python train.py --num_hidden_layers=8 --hidden_size=192 --num_attention_heads=2 --num_key_value_heads=2 --head_dim=64 --intermediate_size=512 --vocab_size=1024 --hidden_act="swiglu" --norm="rmsnorm" --norm_place="pre" --norm_eps=1e-05 --positions="rope" --rope_theta=1660.0 --rope_fraction=1.0 --qk_norm=true --attn_scale=0.125 --bias="none" --tie_word_embeddings=false --parallel_block=false --init="trunc" --init_std_qkv=0.022 --init_std_o=0.0 --init_std_up=0.022 --init_std_down=0.0 --optimizer="muon" --learning_rate=0.00849 --lr_mult_o=1.5 --lr_mult_up=1.15 --beta1=0.93 --lr_head=0.00343 --max_grad_norm=1.0 --warmup_steps=0 --schedule="wsd" --decay_fraction=0.552 --decay_shape="linear" --final_lr_fraction=0.05 --batch_tokens=[16384, 32768, 49152] --max_seq_len=256 --doc_mask=false --train_tokens=249200000 --max_steps=8440 --dataset="wikipedia_en"
MLP neurons of a small language model. Each row is named by its layer, matrix (gate and up: input weights; down: output weights) and neuron, and shows model dimensions 48-143. Each number is 128 + 24 x the weight over its row's rms, rounded and kept within 0 to 255. Numbers have three digits each. A neuron's up and down rows have the sign that makes its largest values positive.
Before each neuron's rows is what it responds to, as a language model described it from the Wikipedia text at the highest values.

Responds to: Final suffix pieces that finish a word split into tokens, such as -ing, -le, -ge, -ation, often followed by of, as in tak-ing, chan-ge, sty-le.
L3.gate106:080138119129111106137119147166112149131165109212122124122109086125106108114117110148130131136100128149115169152124172120103095151154163115124172126131117152100145168093156142092058126154139136143157111149122132124120107097134149131132108106123135177160086160107116169130171128171124156146
L3.up106:104079068120106121140107126148117188151127108103143121147113170142115182133098100156107120150138105129169144140150139123146102127086095128150161171156134114135117154081130129114125136117127100130138126136134110116080148153158125107106105113164122155155127120151160120119142091104169098161
L3.down106:150119137142146150092155065117119130147151142138193116113136114129159158128154138127143118088123120127097119176148137126128164154094126140115103100155110133145130134103111113139157126114084143137108119125115161165143136144130125132115194106133106095115164146146109130118142120140104131094

Responds to: Middle word pieces inside words split into several tokens, such as mom-ent-um, m-use-um, wit-n-esses; also closing parentheses and pipes in numeric tables.
L3.gate275:165175109133116131133137108131122173161159131147134165163184115193104152158131118159136146135142153136146138130133126132127123171137167148172147134146125115096103154146134138165114129138144118122120152139086107128140147139120155096146123150123123149171121089133107116171049092152109143138
L3.up275:122143148126122151127125156149109136105133123123155145137130131190096175145100166152105083107139142178147159121140152112126096151109124127142148139152120139117148155144142164123127148062140126081124159122125124139123107142140117118170121152120167117168099147134158163099148121098149130145
L3.down275:116130139145109142124141078163148110145108089088133119099094144095162140159123151179103121136143132121153129130151143179111103112183168110160131163165119136123110147091150166094132148114140110116112086096090136119112158157145149158066099108141077142157088113152136139144100129129141105117

Responds to: Mid-word pieces such as ak, av, ov, h inside non-English names (Prabhakar, Spartakiad, Kovačević, Kosovo), plus some commas after names.
L5.gate156:120112144104166172153144098133129168108127121156133096123126163137104132115077122149113108159106125149103151101161139100105124129162159168138122098128138134066087130122177133123096102108140152136143106108149162113082138137116113109131144096135172104146118163132149090167161126149154138110
L5.up156:156145179143088118120155129097158062128087130155146158134102114117160089126101102147126151138126071101126084129111146102132090112126143133107123141154132181103161107123123119134116168140151121130116114122135171141093136137123123156134104135047150080105146153096158117145116128147122126121
L5.down156:148082121096191116105139110141108148131138093103123096115115143106149178131136141159142098104130128131136141132111191131143136130125134103113137129070135091096097121092155139095115153105128109138166121158112097147139116102154094122097118147129123151123151140143141149105126149096101094113

Responds to: Articles and possessives like a, the, an, his that begin a noun phrase after a verb or preposition, e.g. carries a road, married his.
L5.gate428:111161153091138147148174076142071121093135083165137147178091127143153143135131117172102145135154143151126080129139132115138119109127105107151126167147128126134152163105099133117149125125116103152145164112157126143140115108117130138171121151168120158145179133135113121111146157132144160129
L5.up428:152135166131173127110103104082135106151122155143094126090117090145093155135152164128130140136165094136112132172131117142169153089132114134095149093133157139143144177144161133148110105130130157088166130138159131145141092152126126118126115144125143110110071158136126132101140113145138185088
L5.down428:102129137125153115180134112142101148122135150130184110116142144128159150128132108085152117079145143086087123118145095145167114135101185149163112123117144156133151133143140153128147135142130140115130131140150104129112152132170105090135109098104121129111090112105148119117106136109118096125

Responds to: Mostly "one" after a preposition or verb (in one case, at one point, by one point), plus sentence-initial "A" and mid-word fragments like env-ir-onment, in-it-ially, prof-it-s.
L3.gate480:130133133121124100135126109133151135132113130123119111108135105119105103115126129146120107180160157196145112113149138106100133079160135114125131125104149136099122117148134131100136127096100120138098095156118125144092139146151101133122173167124138082165122144153165172121160146119136110162
L3.up480:130160101155109118152112115134175145130103149166131184137119119130116118103088115116079112114146154169138095126130133155123120117099136092108134117132092109101179124085139147115163110122122129134151110139166146141070137106132086136100110123129177090115081084150107125103113112152138129112
L3.down480:157161095114148144118118119156132119136127105088119157117077130121118138133143120130103155172141129137142127095138119138134172093125122141117121115134129147073173157120132184140105102109109158169116141158138148152113117107119147094073134150115126102137128154127112128134102122060153115128

Responds to: The article "a" or a word-initial "A"/"al"/"el"/"U" piece right after an opening quote, parenthesis, sentence or paragraph break, e.g. "a bizarre, (also, After.
L2.gate103:171137103137117117121066154093117103128127129115154115125186149165073131125090135127134116148146106169138110113158167086148108116136102160107151148108136112147149138119114096130171117125147111137128157107139162103109084095140093133132115175165153109142146138145134140095139116156155126110
L2.up103:136128165120199106144110113175116116098097092119105160123157116148137130098100151128145108140151112134132139129127133116129116124152118163101164115135178147149155157126119126149142143171122072143110164141105121111111149146121119150107111126177169089153142150125108116107109133180151151112
L2.down103:137153121117163171087074149163146130101134130150129137159089160155133136110121114140124141099168160116107146145166142114125145082138109065095116115096126125107135147099165144154161090139120135155140137111161177132100095177133098136168149148137154095082127146124109158101128167118156136091

Responds to: Word pieces that complete a common word split into several tokens, such as -ent in moment/event/armament, -ion in million/television, -ak in strikebreakers.
L2.gate177:128083113123118141111121075124150136102136118148149114136136146121098111145068170121114088074140143176127111113128128076104114149136155145137105147161113136113144128162124106129120165115166090145130125128093130193145128125130128172134160113134118152122109106125141130100142113115111142128
L2.up177:120123104145186139116107125117110134110089142117108142159132122150151114137125142158113069120090147134128127138150113147077088131137139153123158121136171133108148126108109132112149140098112107127102135129142131123124160126100112146107132172080132165079112115132076131148131145138115144088
L2.down177:152078105133091113126135116153114134116149129120140170145191127118128151122115131145136154134146140119132165123131139138143159129180145102140106105168085094118099136117096160142114106151174078127154127122120107142109167152137164129134144075151109114083135115124158110126116152133154146134

Responds to: Final subword pieces that finish a longer common word split into fragments, e.g. inform-ation, Sup-port, annivers-ary, Catalog-ue, react-ion.
L2.gate183:142118136104123159148119091182131144144110137161111148137132134136121118135119106128116075161159142185090073166128100109159117117132150123095143119146182084130120134111130080138129129111142089102160110136117124110120129114096115169161122112166151112171110125128135136133140159140103129099
L2.up183:131093109097141092116105134168159126161107098140118137074207133105144169124135119160104100168138098127149123125138154119175110143132147121147150130154125141130139124138120133138113108116128068142096134144146132096140121119133110110114092098174123100137140157143182124111151171129098131153
L2.down183:101109152176134121107105103128097138142130114143137138118130111112124173127095089105146104115088123093100151138119182140099169155156126127103071136172185146111133143119162113114166135157128153118127112172112142091193099141142150144111098104121115112111178133121140116116133100155127116155

Responds to: Final subword pieces that complete a longer word split into several tokens, such as -ion, -op, -age in completion, developed, damage, television.
L5.gate70:128141139138082106141100152130155129105132134151123128070168108123153161126132125073160090132105132117115149116108145100104142116130121163138115109108151127146164111137155160135136117111149154166111177151121140116119076091144139170109133079110145127120117130147106109126159092159106129137
L5.up70:169116105133151129114132135128134139142094136144108115190124143089119175120112158098127117147124162104147134189153139113099138137112114196107140095112137140147120142127128093149155086100127132145112161122158122131160098142156144128158119167161150121157152120143107197127105138096116112141
L5.down70:138111125119093117120145124124137114133151129110126156136127129114170146135120096082131115167098134104128145134152140109158125085137165141176131156108160066083142145116065125129090140149109126107106133177144153138110105108130117110120082102127121128076128152151122093121144092125105117129